Weights of a small GPT-style language model, trained from scratch on English Wikipedia: 6.53M parameters, learned positions.
MLP neurons of a small language model. Each row is named by its layer, matrix (up: input weights) and neuron, and shows model dimensions 32-95. Each number is 128 + 32 x the weight over its row's rms, rounded and kept within 0 to 255.
After each neuron's rows, "fires on" lists the tokens most often at its 100 highest values on Wikipedia text that the model never trained on. A number after a token or word is its count.

L17.up98 [103 174 157  99 106 149 177  81  93 141  84 170 163 137 121 155 116 158 139 132 163  92  86  94 115 118 100 135 118 191 104 138  52 142 103 124 145  76 179 150 145 139 130 136  91 150 186  71 104  99  53 144 130 119 145 159  85 159 138 193  94 163 109  97]
fires on: "pro" 58, "s" 24, "ers" 6, "Pro" 4

L2.up639 [176 169  82 153 135  93 157 108 104 120 159 135 113 149  92 114  72 105 118 115  65  95  90  92 152 108 179 131 120 152 179 155 125 159 131 152 138  85 166 112  80  90 180 134 127 136  91 116 148  94 129 106  90 156 147  96 151 159 155 146  44 119 186 117]
fires on: "and " 37, "a " 13, "an " 10, "ball " 8, ")" 6

L11.up633 [133  92 134 170 103  62 198 107 180 143 159 129 188 102  81 164 106 112 111 170 136 149  92 140  70 112  67 173 141 122 170 127 186 115 178 137 150 123 112 116 173 128 150 119 191 146  77  84 135  83  73 134 104 156 114  84 128 154  98  85  83 143 132 133]
fires on: "F" 20, "ig" 13, "ti" 9, "ul" 6, "oug" 5

L14.up144 [124 152 125 195 137 138 116 112 133 151 138 176 143 132  97  93 149 130 174  75 107 133 142 174 116 163 101  82 116  94 141 128 132 168  84 126 123 101 162 121 154 109 202 129 108 126 161 136 174  89 180 100 144 159  87  91 119 111 115 122  78 114 123 187]
fires on: "-" 28, "on " 22, "0" 10, "ell" 5, "(" 5, "–" 4

L17.up209 [ 87 152 143 121 108  68 143 103 164 148 129 138 125 130 106  89 133  81  91  72 106 159 133 157  97 126 160 160 151 104  99 130 146  97 139  77  88 151  98 122  76 121 130 153 115 121 195 159  65 164 124 157 163 114 177 104  91 144 169 152 142 118 144 151]
fires on: "B" 17, "L" 16, "P" 13, "K" 13, "C" 10

L13.up585 [132 134 106 162  65  95 151 140 126 108  93  93  90 136 145  98 123 127 103 141 121 154 101 144 189 128 143 181 132 173 203 124 150 108 128 128 109 108 154 125 102 167 135 176 115  61 192 131 144  58 169 146  86 142 117 135  59 175 191 114 122 127 105 149]
fires on: "J" 51, "." 8, ". " 6, "an " 6, " " 5

L16.up434 [160  90  87 150 179 141 111 164 158 130 155 124 134 133 118 149 157 117 153 122 128 117 117 152  71 177 106  91  65 164 142  87  94 136 112 149 130  65 105 162 118 114 139 124 118  49 150 185 188 116 158 100 172 167 118 102  86 161 121 143 128 132 109 147]
fires on: "\n" 34, "all" 19, "\n\n" 19, "c" 7, "ell" 6, "′" 4

L14.up419 [119 127 122 169 113 173 165 117 114 122 156  78 174 119 103 128 147  99 150 154 135 151 125 152 141 155  93 133 157 154 125 134 131 127 155 172  62 142 208 175  97 134 201 160 128 195 179 200 100  86 144 178 116 161 159 130  81 111 219 194 123 151 118 115]
fires on: "A" 55, "mar" 8, "S" 8, "E" 7

L5.up467 [132 116 124 116 154 115  41  41 106 118 190  96 129  87 154  83  80  77 140 152 147  93 115 129  97 139 205  90 103 119 172 144  97 133  71 157 161  89 135 124 124 157  95 126 178  98  72 153 136 150 118 116 132 138 145  93 121 150 131 161 152 116 120 129]
fires on: "6" 16, "e" 15, "1" 15, "l" 13, "m" 11, "r" 6

L4.up257 [151  82 119 115 130  68 153 109 150  84  61  94 112 180 133  87  94 147 103 145 114  85 131 101 155 140 159 187 125 104 182 124 156 154 156  87 177 136 113 119  93 157 127 149 118 124 162 163 101  81 145  64 130 135 148  85 198 174 145 119 117  98  76 131]
fires on: "| " 68, "; " 9, "d" 8, ": " 6

L11.up61 [111 140 171 124 102 153 115 135  67 148 139 142 132 131 124 118 118  58 199 107 126  99 113 116 123 127 138 123 149  79 158 161 129 101  50 142 121 116 115 112 166 169 107 137 164  70  64 124 115 155 127  69 135 148 114  98 154 121  96 136  63 120 186 141]
fires on: ", " 66, "had " 12, "(" 10, "es " 5

L8.up136 [ 99  87 109 134 178 163  94  86 198 166 167 117 119 114 174 125 124 164 122 147 123 126 128 105 107 103 167 130 115 100  85 108 174 191 165 179  64 140 120 127 114 130 121 119 161 134 164 168 141 120 131 162 149 172  62  62 117  96 111  73 194  99  90 101]
fires on: "w" 20, "ank" 17, "aw" 12, "inn" 9, "ew" 8, "end" 4

L14.up373 [ 87 157 122 144  91 139 157 131  74 180 135 169 157 145  50 120 153 103 135  94 136 191 108 119 134 121 124 139 103 159 143 145 131 142 200  99 169 120  92 117  98 163 148 145 131 112 112  96 198  98 107 163 144 142 157 100  92 100 147 163 114 141 133 180]
fires on: "I" 42, "M" 14, "D" 11, "is" 6, "ac" 6, "illi" 5

L4.up425 [174 139  90 143 104 128 182  80 108 174 147  77  74 107 148 135  95 200 137 128 139 151  41 176  99 127 145 192  86 125  89 146 178 162 132  92 168 111 160 129 114 111  93 124 131  94 124 129 133 118 111 154 154 162  90 182 106 144 133  98 112 148 185  84]
fires on: "L" 20, "1" 8, "H" 8, "-" 6, "0" 5, "K" 4

L16.up146 [143 184 101 103 143 138  53 105 115 109  62  74 117 148 131 110 150 147  73 165 158 123 148  86 133 145 155 173 131 202 101 140  68 132  81 132 151 172 106 169 175 126 147 123 138 167 113  81 118  98 152 116 100 170 199  84 179 135 119 105 112 209 160 140]
fires on: "ab" 25, "m" 15, "ev" 9, "em" 8, "si" 6, "Sc" 6

L2.up177 [163 113 157 113 102 149 114 111 107 169 115 161 161 124 148 153  88 131 155 162 117 111 126 123 157 184 115 156 169  98 119 117 108 153 123  88 130 100  79 153 195  56  96 188 106  94 113  76 179  98 157 113  90 165 132 111 176 112 138  80 174 103 146 116]
fires on: "| " 42, "|" 29, "(" 6, "Pl" 4

L16.up619 [ 82 107 120 168 142 158 142 127 124 155 146 122 135 105  79 175  84  85  96 152 155  76 173 186  86 111 165 171 164 137 116 192  78 113 102 117 113 133 145 144 134 154  97 215 118 171  99 144 112  88 136 114 157 131 123 110 158 131 110 126 121 144 146 164]
fires on: "d" 19, "ti" 14, "u" 13, "t" 7, "sm" 5

L5.up245 [127 135 123 186  90  49 164 213 153 138 127 150 170  81 135 139 127  69 102 132  88 121 142 162  91 160 173 156  99 100 179 167 108 125 134 160 189  83  35 139  89 113  91 103 145  71 131 135 105  63 162 167  83  94 132  83  79 164 200 150  63  91 136 151]
fires on: "y " 36, "y" 25, "or" 17, "or " 4

L17.up307 [149 148 111  61 148  16 129 143 121 147 126 155 148 102 145  46 106 107 125 162 112 134 153 114 111 103 104 171 122 130 135 103  86 159 140 157 191 167 100 129  84 176 144 155 115 162 127 109 117 150 132  99 186 140 132 209 146 109 117 210 174 125 156 129]
fires on: "H" 25, "h" 9, "r" 8, "Z" 7, "her" 7, "P" 6

L15.up143 [143 148 113 170 113  74 122  78  95 128  86 118 134  90 186 145 170 156 158 178 142 123 111  85  73 184  96 108 113 117  99 120 136  73  85  94 145 114 143  67  95 171 130 179 159  78 193 173 105 173 157 112 161  94 136 132 117 144 151 151 144  55 151 133]
fires on: "w" 21, "'" 19, "I " 5, "k" 5, "sp" 4

L8.up112 [133 152  87 138 125 115  85 116 153 121  82 112 153 138 110 107 117 105 111 136 139 131 113  29 182 150 150 178 147 126 162  93 149 114  90 170  76  52 117 105 123 125 111  88 106 138 127 145 144 124 144 175 113 148 125  75 178 144  95 132  99 217 117 144]
fires on: "si" 21, "li" 8, "em" 8, "9" 5, "ear " 5, "8" 4

L14.up494 [169  76 165  84  79 178  93 107 159 165 112  93  59 117 180 144 127  73 138 161  80 134 142 123 120 131 110 148 170 117 137  76 169 181 144 177 154 108  43 100 122 127 124 156 113 129  87 123 124 118 143 124 122 147 159 136  96 150 106 154 137  83 153 138]
fires on: "ot" 37, "em" 16, "el" 7, "h" 7, "ros" 6, "am" 4

L17.up146 [129 104 104 142 134 161 137 154 102 139 153 121 207 145 138 152 162 161  61 190 105  53 153 122  68 119 147 134 144 100 110  97 115  68 150 116 112 148 134 142 152 157 110 195 171 121  98 177 115 110 109 105 159 130 118 141 118 171  67 103 111 109 112 127]
fires on: "f" 78, "fi" 6, "sm" 6

L11.up108 [134 102 154  95  76  94 196 142  99 124  99 203 113 135  96 122 195 129 159 146 165 104 139  98 125 177 143 123 163 140 130  91 133  96 100 167 116 132 153 159 152 143 141 164 162 142 108 167 116 146 161 107 167 140 115  97 111 174  83 161  71 137 173  96]
fires on: "i" 20, "ri" 14, "er" 11, ", " 11, "al" 5, "am" 5

L17.up376 [153 109 137 104 119  81 102 137 177 127  77 128 149 112 119 131 109 140 127  72 112  91 192 124  86 125  89 116 104 119 109 105 113  96 147  75 191 147 106 152 151 128 185 108 120  93 133 174 204 187 135 145 108 104 148 108  98 133 130 129 164  75 159 130]
fires on: "ap" 19, "Un" 11, "un" 10, "rec" 8, "kn" 6, "n" 6

L17.up166 [133  60 133 174 104 114 122 127 144 129 144 175 104  60 119 123 171  73 149 150 124  99  86 102 107  71 146 138  94  95 115 155 180 176 135 143 184 127 147  96  81 192 118 113 207 149 174  88  82  89 110  75 164 118 114 222 145 102 132 103 141 157 142  96]
fires on: "ex" 26, "Z" 10, "r" 9, "st" 8, "c" 6, "q" 5

L2.up245 [139 141 120 170 120 165 176 115 124 128 123 102 138 125 163  88 123 141 136 143  92 105 119  77 137 158 151  96  88  57 169 186 117 152 152 120  94 134  97 122 117 162 131  76 100 180 144 110 104  66  84 156 101  83 191 132 109 122 106 114 129 121 182 155]
fires on: ": " 44, "- " 9, "\n\n" 6, "op " 5, "B" 4

L17.up404 [138 141  85 129 152 114  65 108 144  91  99  78 186 159  62 135  80  80 136 193  93  28 155  80 113 146 141 126 164 133  76 133  89 139 113 164 127 131 185 163 188 146 137 129 174  79 112  78  91 115 129 121 140 118 141 117 154 166 108 144 172 139  74 121]
fires on: "m" 14, "it" 10, "c" 10, "si" 9, "tic" 8

L16.up448 [154 117 148 110 215 161 147 163 104 130 103 136 123 115 119 113 137 113 105  42  96 146 113 153 140 162 119 146 100  86 131 123 127 122 126  90 115  73 102 100 103 178 120  99  64 141 144 108 133 158  49  82 113 165 109 109  95 167  91 134 169 135 116 138]
fires on: "or" 24, "z" 10, "centur" 8, "i" 7, "es" 7, "all" 6

L14.up403 [ 98  85 152 136 118  97 188 164 120 121 159  93 129 168 164  93 132 125  64  90  42 136 133 156 217 136 165 115 103 130 148 123 130 165 123  72 142 100 135 147 118 139 103 150 111 143 143  92 118  94 117 106 159 101 132 138  25 126  97 159 118  91  97 109]
fires on: "L" 27, "l" 24, "r" 10, "str" 8, "an " 8, "es" 7

L9.up508 [118  93 120 133 143 130 117 162 153 124 147 188 135 114 173 116 107 155 175 118 177 170 127 187  99 131 130 126 139 157 101 108 100 178  94 144  87  26 124 124 109 153 127 133 153 123 120  89 161 109 117  96 193 146  88  90  92 154  99 149 147 180 140 130]
fires on: "\n\n" 88, ". " 8

L11.up45 [104 147 163 151 127  89 149  70 149 163  54 160 139  89 121 120 158 142  57  83  93 120  97 119 135 137 181 102 130 101 116 105 148 106 116 108  85 128 116 127 119 152  85 130 149 117 168 130 131 123 171 133 150 208 174  20 128 140 162 122 101  72 139  98]
fires on: "K" 97

L10.up84 [149 142 128  86 120 118 170 139 117 158 143 179  76 149 125 172 119 171 150 181 155  77  98 127  79 115 157 140 106 126 163 143 109 182 118 127 171 105 161 127 113 170 111 113 220 143 168 150  93 127 107 116 129 102 150 116  97 146 133  61  92 165 105  82]
fires on: "w" 36, "st" 14, "r" 10, "fl" 7, "fr" 6, "sc" 6

L2.up151 [ 85  54 114 160  60 139 145 119 109 135 134  74  88 150 110  89 146 204 114 155  93 201 136 149 168 108 125 139 143 189 123 100 105 102 126 109 176 176  82 165 139  73 134 110 109 100 112 170 152 138 113 158 108 164 143 138 160  74 110 137 148 124 115  88]
fires on: "ted " 18, "ed " 15, "ited " 9, "ite " 9, "ad " 8, "of " 6

L17.up316 [116 146 167  42 173 191 113 172 153 157 103 128  94 102 133 130 136  76  65 104 115 133  94 135 108 156 116 137  84 123 132 127 190 130  98 160 167  63 143 103 194 118  76  94 105 172 108 148 111 125 112 120 161 135 163 111 117 134 130 166 104 132  65 164]
fires on: "or" 45, "Cor" 9, "ro" 9, "er" 8, "ac" 5, "es" 4

L8.up540 [106 124 155 142 124 163 144  94 130 108  91 112 185 132  91  65  76 102 128 101 156 147 139  77 121 116 171 120 109 137 102 124  96 162 122  86 185  74 149 144  87 204 202 158 114  98 142 118  80 153  74 136 201 103 133 118 136 148 149 136 104 134 136 161]
fires on: "s" 24, "es" 23, "ations" 11, "ers" 8, "ed " 8, "ing " 6

L13.up360 [115  77 184 147 105 130 134 119 120 109 112 121 144  89 119 153 134 122 130 163  84  81 154 128  73 104 121 124 124 150 135 143  88 122 130 143 124  99 149 171  81  59  64  69 207 121 131 151 125  64 105 106 138 168 107  94  69 103 196 134  43 139 147 138]
fires on: "Th" 35, "A" 26, "F" 12, "Wh" 8, "or" 7, "y" 5

L8.up606 [112 147 141 132  43 181 183 130 158 116 130 194 139 176 115 117 132 125 118  76 163  98 131  63 158 186 123 118 141 100 144 150  94 120  64  83 108 139 146  67 120  91 110 140 140 123 124 170  97 212 148  94 115 137 141  88 132 126  97 137 103 114 181 129]
fires on: ", " 92, "; " 6

L16.up233 [107 121 136  95 102 110 153 115 139 157  38 155 131 127 110  88 165 167 149 134 131  75 115 131  66 119 128 108 186 143  82  71 165 129 140  96 151 101 133 103 123 153  77 142  97  74 157 123 148 156 153  55 180 209 165 105  85 210 132  86 169 165 141 149]
fires on: "l" 15, "K" 11, "am" 7, "y" 7, "Bl" 7, "ok" 6

L4.up120 [ 86 140  95 157 176  59 103 131  56 161  84 159 139  75 135 148 107  84 118 188 172 123 128 165 143 155 131 125 115 114 177 116  91 134 124 119 118 128  64  81 164 132 158 143 140 119 150 149 132 140 156 125 207 104 160  52  73 155 141  94 120  87 128 161]
fires on: "- " 34, "S" 10, "es" 10, "6" 9, "196" 7, "s" 6

L5.up217 [149 131  83 118 130 152 164  50 128 123 125 108 140 145 164  76 120  65  73 159 119 113  88  94 102 170 122  99 144 132 102  55 127 171 126 171 176  94  93  75 120 141  96 124 115  49 151 175 113 146  80 136 119 148  62 103 157 118 105 137  80  90 112 122]
fires on: "5" 13, "4" 12, "6" 10, "3" 10, "1" 9, "0" 9

L13.up287 [ 85 162 168 117 160 111 164 153 132 132  95  93 159 139 154 167 209 147 124 107  89 115 141 170 101 126  68 167  93 135 121 149 134 112  83 162 197 122  68 116 103 137 164 158 118 151 150 142 135  86 126  94 181  63  87  63 114 136  91 167 160 172 114 170]
fires on: "l" 49, "ul" 11, "8" 11, "4" 8, "5" 6

L6.up336 [ 98 103  62  57  96 174 100 112  96 156  81 105 122  81 136  85 134  58 140 115 147 108  89  98 123 133 122 180 163 128 139 169 174 184 147 189  95 110  85 161 140  91  75 156 121  90  99 131 136 140 152 125 121 112 129 124  71 144 117 125 109  79 147 162]
fires on: "st" 37, "em" 21, "ot" 9, "m " 5, "ost" 5

L4.up524 [152 109 151  48 138 133 178  98  73 107 122  77  68  89 181 133 202 169 168 140  89  86 158 129 121  99 135 129 119  72 148  40 123 106 169 103 120  62 202 124 158 145 118 106 109  99 146 123 112 137 116  79 131 149 110  77 134 151  96  86 123 158  95 150]
fires on: "—" 27, "; " 18, "-" 7, "/" 7, "L " 7, "i " 5

L14.up457 [151 127 129 144 104 199 163 105 156  71 122 124 123 114 125 122 117 134 156 151 114 126  77 151 176 126 111 134 118 206 165 109 129  95 119 158 105 105 190 171 122 145 112 182 129 134 125 203 106  87 107 101  45 159 108  95  91 171 175 119  88 189 159 100]
fires on: "\"" 39, "." 19

L6.up537 [174 100 126 123 168 219 120  35 150  83 140 150 122 113 174 125  83 104 107 127 168  49 127 139 124 113 199  89 152 187 143 120 130 160 189 168 114  77 151  84 122 143 123 100 182  94 135 107 125 118  91 127 126 160  88 109 101 151  75 158 128 126 131 101]
fires on: "0" 13, "6" 13, "2" 11, "5" 10, "1" 6

L2.up357 [132 141 143 103 128  91 138 126 120 168 115 118 150 142 127  70 105 161 119 135 138 155 176 101  91 120 127 183 147 111 118 132 158 142 139 153 118  60 123 147  95 145 154 177 154 115 118 113 143 140 129  48 112 177 173 155 142  55  73 114 129  55 155  86]
fires on: "popul" 17, "known " 13, "x" 11, "−" 10, "+" 10, "X" 8

L5.up397 [114 147 115 118  88 105 130 160 105 134 149 133 121 159  81 144 120 143 123  97 107 116 147 135  74 108 111 113 180 104 171 106  81  84 117  86 125 159  60  93 101 139 142 161 123 143 160 148 151 220 113 147 109 150 163 136 132 120  80 158 119  59 165 110]
fires on: "; " 98

L5.up444 [167 112  80  93 109  74 113 121 122  98 188 159 113 137 119  72 116 103  98 171 126  76 169 153 103 136  81 119 140 167 121  97 126 151  47 147 177 121  57 156 119  95 135 168 142 160 108 150 146  87 106 147 169 114 118 132 150 109 180 135 115 110 116  98]
fires on: "h" 39, "li" 9, "r" 5, "t" 5, "po" 4

L17.up104 [114 102 151 104 126  87 195 159 106 130 101 141 151 159 148 104 133 100 158  50 120 124 153 144 106 142  77 120 153 142 110  90  84 171  72 127 133 130  99  98  66  83  85 152 142 138 153  63  96  66 101 113 159  66 133  89  62 149 110 154 172 140  87 153]
fires on: "P" 47, "l" 8, "L" 8, "17" 6, "4" 4

L13.up443 [151 154  96 140 180 133 109 140 172  96 145 103  97  55  83 134 164 116 129 180 156 111 151 122 119 180 117 151 137 177 133  62 111 159 161  88 201  98 125 147 127 114  75 114 171  82 103  84  64 113 169 100 155 158 124 112 124 113 133 119 155 160 158  98]
fires on: "m" 42, "g" 7, "km" 7, "t" 6, "p" 6

L14.up417 [152  85 148 178  76  96 141 135 170 132 168 119 155  81  55 166 155  88 119 145 137  88  87  99  55 157 167 153 127 114 152 174 140  83 184  50 207 128 120 129 192 119 111 139 153 119  65 101 134 139 136 109 187 132 126  83 132  76 107 120 106 157 134 128]
fires on: "R" 29, "t" 15, "is" 11, "ic" 10, "T" 6

L13.up286 [143  97 185 133 131 106 121  78 130 141 115 193 117 130  83 102 115 155 125 108 138  90 143 179 145 144 128 178 161 109 190 181  95 215 105 117 141 122 102 172 185 112 144 133 134 134 146 121 135 122 148  89 134 163 140  74 146 161 113 117 128 112 139 152]
fires on: "(" 85, ", " 7

L9.up360 [105  96 150  99  65 151 203 163  94 149 163 106 140 113 144 123 141 157 167 145 162 135  81 125 162 170  83 146 194 153  99 116 161 180 132 148 161 122  89 118 142 178 119 102 125  94  90 190 160  97 115 126 129  94 138  86 114 136  90  88 140 106  67 131]
fires on: "s " 30, "ly " 10, "ted " 9, "first " 8, "g " 7, "ed " 6

L15.up224 [142 147 110 124 114  88 110  96 148 176 129 142 132 147  80 108 109 146 139 164 127 141  80 110  73 194 114 107 169  62  91 153 100  88  87 119 175 108  96 147 168 174 153 129 108 104 143 150 104 138 147 124 150 135  82 115 122 152 148 120 144 121  91  97]
fires on: "c" 14, "im" 12, "C" 10, "t" 10, "T" 5, "st" 5

L6.up235 [ 79 120 105 100 163 125 166  94  56 130 133 156  88  95 117 160 153  55 103  70 111 130 132 135 177 115 159 132 136 113 155 138 125 133 110 163 147 114 158 173 124 132 162  94 156 114 184 111 149  33 111 153 120  83 137  56 139 131  92  83 163 173 162  69]
fires on: "ev" 17, "dif" 12, "ex" 9, "i" 9, "ey " 9, "ose " 7

L17.up149 [142 119 193  87 120  93 157  73 144 142 157 106  96 151 152 198 108 104 118 134 148 115  53 142 167  90 145 161 120 141 112 160 145 131  88 109 135 146  83 140 120 114 135 176 103 127 114  63 119 119 173 138 139 112 133 167 130 213 132 140 138 152 222  93]
fires on: "K" 16, "al" 12, "G" 11, "L" 9, "R" 9, "S" 8

L13.up452 [162 156 121  97 104 122  55 127 115 171  88 145 151  67 161 142 177  94 174 167 175 120 152  79 132 153 121 160 133 109 156 138 125 124 158 121 131 142  85 123 186 134  93 125 206 100 137 110 107  90 193 120 173 154 133 118 150 117 118 148 109 165 145  92]
fires on: "g" 25, "t" 13, "st" 10, "er" 8, "T" 7, "pl" 6

L5.up426 [ 84 163 162  91 155  82 142  83 121 125 160 156 131 148 143 106 128 136  82 141  95 113 103 105  97 152 152 107 109 119  57 131 111 116 155 106  79 130 133  88  99 132 145 135 102 139 178 181 112 153 167 156 120 156 137 113  75 134 117 144 122  39 181  70]
fires on: "w" 33, "aw" 12, "end" 11, "own" 9, "ak" 6, "'" 4

L10.up200 [ 84 138 166 126 141  71  82 145  63 139 141 142 115 101  84 137 172  81 126  87 174 143 112  74 154 144 123 108 176 127 153  73  95 142 129 137 141 139  74 147  81 159 171 132  69 113 137 152 157  96 177 149 123 103 156 109 146 107 126 121 124 166 125  96]
fires on: "li" 48, "re" 11, "ose " 6, "ev" 4

L9.up257 [117 103 125 149 140 153 119 112 113 108 105 137 139 167 128 165 103 193 129 120 106 130 155 110 102 204 147 155 102 151 156 110  78 146 104 127 149 106 135 142 116 138 116 142 111 133 177 128  71  85 119 174 119 121 113 114  71 146 143 128 147 140 160 159]
fires on: ". " 19, ", " 18, "(" 8, "-" 6, "6" 6

L8.up601 [146 109 117 100 154  95 224 145 140 166 124 110 101 165 136 130  66  77 124 179 148 161 139 130 106 140 126 142 123 114 218 153  37 136 124 119 140 128 122 137 146 184 114 111  67 187 105 141 132  56 119 191  99 126 166  85 106  98 101 187 129  99 183  94]
fires on: "B" 53, "b" 45

L11.up297 [121 196 157 133 112 117 179 144 101 197 102 176 112 123 100 132 143 144 143 141 180 123 151 140 197 146 109 132  99  83 185 117 108 168  92  92  89 121 110 156 137 192 138 148 161 115 192 193 108 146 135 171 172 113 145  94  84 149 111 101 101 146 111 118]
fires on: "\n" 37, "well " 16, "with" 10, "es" 8, "\"" 8, "- " 5

L8.up575 [ 98 184 131 117 149 167 196 115  90 166 100 122 124 164 143 109  84 146 131  71 207 162 114 174 170 108 141 138  94  71 139 110 151 134 118  97  50  82 154 115 155  87  82 221 180  98 185  78  54 109  93 120 167 156  75 132 132  74  94 132 126 115 149 110]
fires on: "es " 22, "s " 13, "ers " 10, "place " 8, "used " 4, "tions " 4

L9.up50 [116  97 137 153  97 127  72 103 162 159 132 178 149 122 193 162 113 155 168  78 124 120 125 132 100 132 143 120  73 136  80 164  82 191 106 144 114  89 107 113 163 205 165  89 128 127 153 152 177 139 121 166 163 147 153  85 144 101 172 117 172 105 110 124]
fires on: "h" 15, ": " 13, "ew" 7, "on" 6, "om" 6, "w" 5

L8.up116 [155 150 141  89  88 138 155 129  69  98 126 125 139 200 146  82 129 142  91 112 129 116 182 160 127 179 154  85 113  85  96 128  91 118 125 106 107 126 107 122 154  40 140 178 152  90 139  76 115  82 156 121 163 106  82  99 127 122 102 150 142 168  97 100]
fires on: ", " 36, "s " 13, "ation " 8, "es " 4

L17.up400 [ 98 123  92 151 129 140 125 151 129 131 108 176 121 128 128 124 131 171 177  88 182 132 122 113 103 160 128 117 185 132 146 178 102  80 100 140 172 127 107 167 183 156  92 170 104 140 192  81 118 143  98 180  93 117 156 160 118 107 112 172  96 195  97 108]
fires on: "pro" 41, "ro" 36, "sm" 8, "Pro" 5, "bro" 4

L13.up179 [152 121  36  85 109 199 110 164  90 163 143 116 112  66 104 122  84 143 124 148 172 156 108 141 140 105  87 111 122 110 105 118 137 121  83 104 161  85  93 124 215 144  98 135 204 156  56 128 142  69 105 109 113 169 188  93 141 127  68 158  66  88  83 140]
fires on: "st" 15, "est" 15, "Rel" 9, "z" 8, "oci" 8, "i" 7

L11.up612 [ 94 127 146 115 116 135 122 124 182 136 150 129 159 133 167 149  91  69  90 163 123 100  98 153 103 129 100 134 137 135 146 138 151 124 107 146 129  78 134 192 187 145 119 131 109 173  56 183 176  85 150  96 176 120 182  75 118 128 123 160 122  35  98 116]
fires on: "ar" 15, "B" 12, "G" 10, "t" 8, "T" 8

L17.up78 [136 154 117 149  61  71 172 113 146 110 117  98  99  73 139 198 143 112 110 161 212  98 106 111  90 156  86 111 156 118 118 152 205 110 108  94 121 198  77 121 121 170 135  96 177 124 129 128 122 111 105 158 163 170  97 122 114 143 142 147 100 165 165  72]
fires on: "rig" 15, "oug" 13, "dec" 11, "b" 9, "pro" 5, "ig" 5

L4.up57 [ 90 124 138 152 110 158 143 143 151  86 131  34 113 104 144 130  97 184  89 122 138 191  84 138 171 160 118 114 162 152 140 102  90 162 141 132 180 164 160 136 151 126  80 116 158  87 128 151 166  80  77 174 158 118  96 170 110 101  78  82 109  97  89 111]
fires on: "ed " 23, "his " 9, "known " 8, "the " 7, "ted " 6, "sist" 4

L17.up542 [113 106 126 177  77 113  88 162 113 169 128 131 125 114  85 155 175  88 170  94 142 133 113 191 113 148 138 113 124 144 194 158 140  99 155  76 146 115  45 133 141 175  96 155 151 113  82  97 156  92 142 113 151 144 116 107  92 106 108 162 126 113 196  94]
fires on: "\n\n" 82, "is" 6

L16.up582 [111  92 131 110 117 140 114 150 137 153 172  96 114 113 105 119 126 133 138 139  90  82 121 133  99 174  88 111 183 110 103 154 162 165 110 130 117 117  93 169 197 125 120 174  33 184 186 179 149 144  85 174 173  92 149 117 134  89 123 132 143  79 127 107]
fires on: "T" 21, "t" 17, "H" 7, "S" 6

L9.up386 [127 163 145 146 127  78  99 129 134 103 147  90 129  99  72 135 143  88 131 112 114 108 117 155 162 111 148 167 117 100 212 127 130 164  68 108 132 100 101 108  94 137 123 139  95 101  68 173 124 119  74 110 114 107 127 115  98 102 182 112  99  48 168 110]
fires on: "American " 16, "and " 10, "), " 10, "-" 8, "ian " 7, "ball " 7

L13.up34 [ 98 170 115 160 107  47 148 141 172 150  60 116 134 128 122  89 131 103 117  73 119 128 108 134 142  93 109 120 132  98 100 142 150 123 189 115  98  92 132 153 118 164 121 156  73 120 177 106 170 137 161 143 102 127 120  93  75  69 190 139  97 112 142 151]
fires on: "S" 23, "h" 22, "K" 16, "J" 13, "H" 5

L8.up21 [117  92 147 178 152 113  94 167 121 183 166 150 141 127 115 101 129 140  98  89  60  74  63  84 128 154 143 150 105 141 121  90 166 142 151 140  85 120 148  92 101  58  77 176 145 161 128 131  97 111 171 113 163  94 172  77 114 167  67 128 126 105 171 130]
fires on: "ap" 13, "\n" 11, "c" 10, "end" 8, "n" 8

L15.up480 [117  87 111 132 141 169 200 155  92 135 156 132 115 106 117 110 141 176 169 171 137 134 160 150 161 116 152 124 127 186 184  69 138 100 114  87 172 128 174 160 126 127  87 143  71  88 111 132 106 119  87  72  93 154 137 183 113 164 106 168 138 140 147 109]
fires on: "==" 22, "O" 21, "===" 18, "." 13, "|" 5, "In" 4

L16.up440 [102 153 168 164  92 139 146 160 137 175  81 166 170  82 186 104 154 134  94  85 105  74  60 157 112 112 149 137 106 135 118  85 130 112 123 148  95  90 128 111  93 161  64 136 138 230 134 123 122 155 129 132 132 145 158 130 112 162 125 131 112 172 120 106]
fires on: "k" 23, "g" 18, "z" 8, "av" 8, "K" 7

L2.up207 [136 128 126 118 105 166 101 104 141 126 105 143  83 121 152 162 108 133 106  66  68  54 133 175 113 136 178 145 123 118 216 168  79 157 207 151 106 135 139 113 131 105 147 186  69 134 165 119  77 122 128 109 131 152 115 111 162 158 154 111 107  81 149 103]
fires on: "and " 50, ", " 17, ";" 16, "; " 8

L17.up182 [108 162  90 156 152 114 173 111 179 152  95 154 145 143 166 119  81 118  59  91  68  78  69 108 159 109 176 111 170 149  96  85 133 130 129 129 165 179 121 126 206 115 104 169 107 112 146  65 163 134 140 149 116 128 132  94 110 136 165 131 117 125 153  94]
fires on: "K" 16, "ar" 14, "G" 9, "B" 6, "op" 5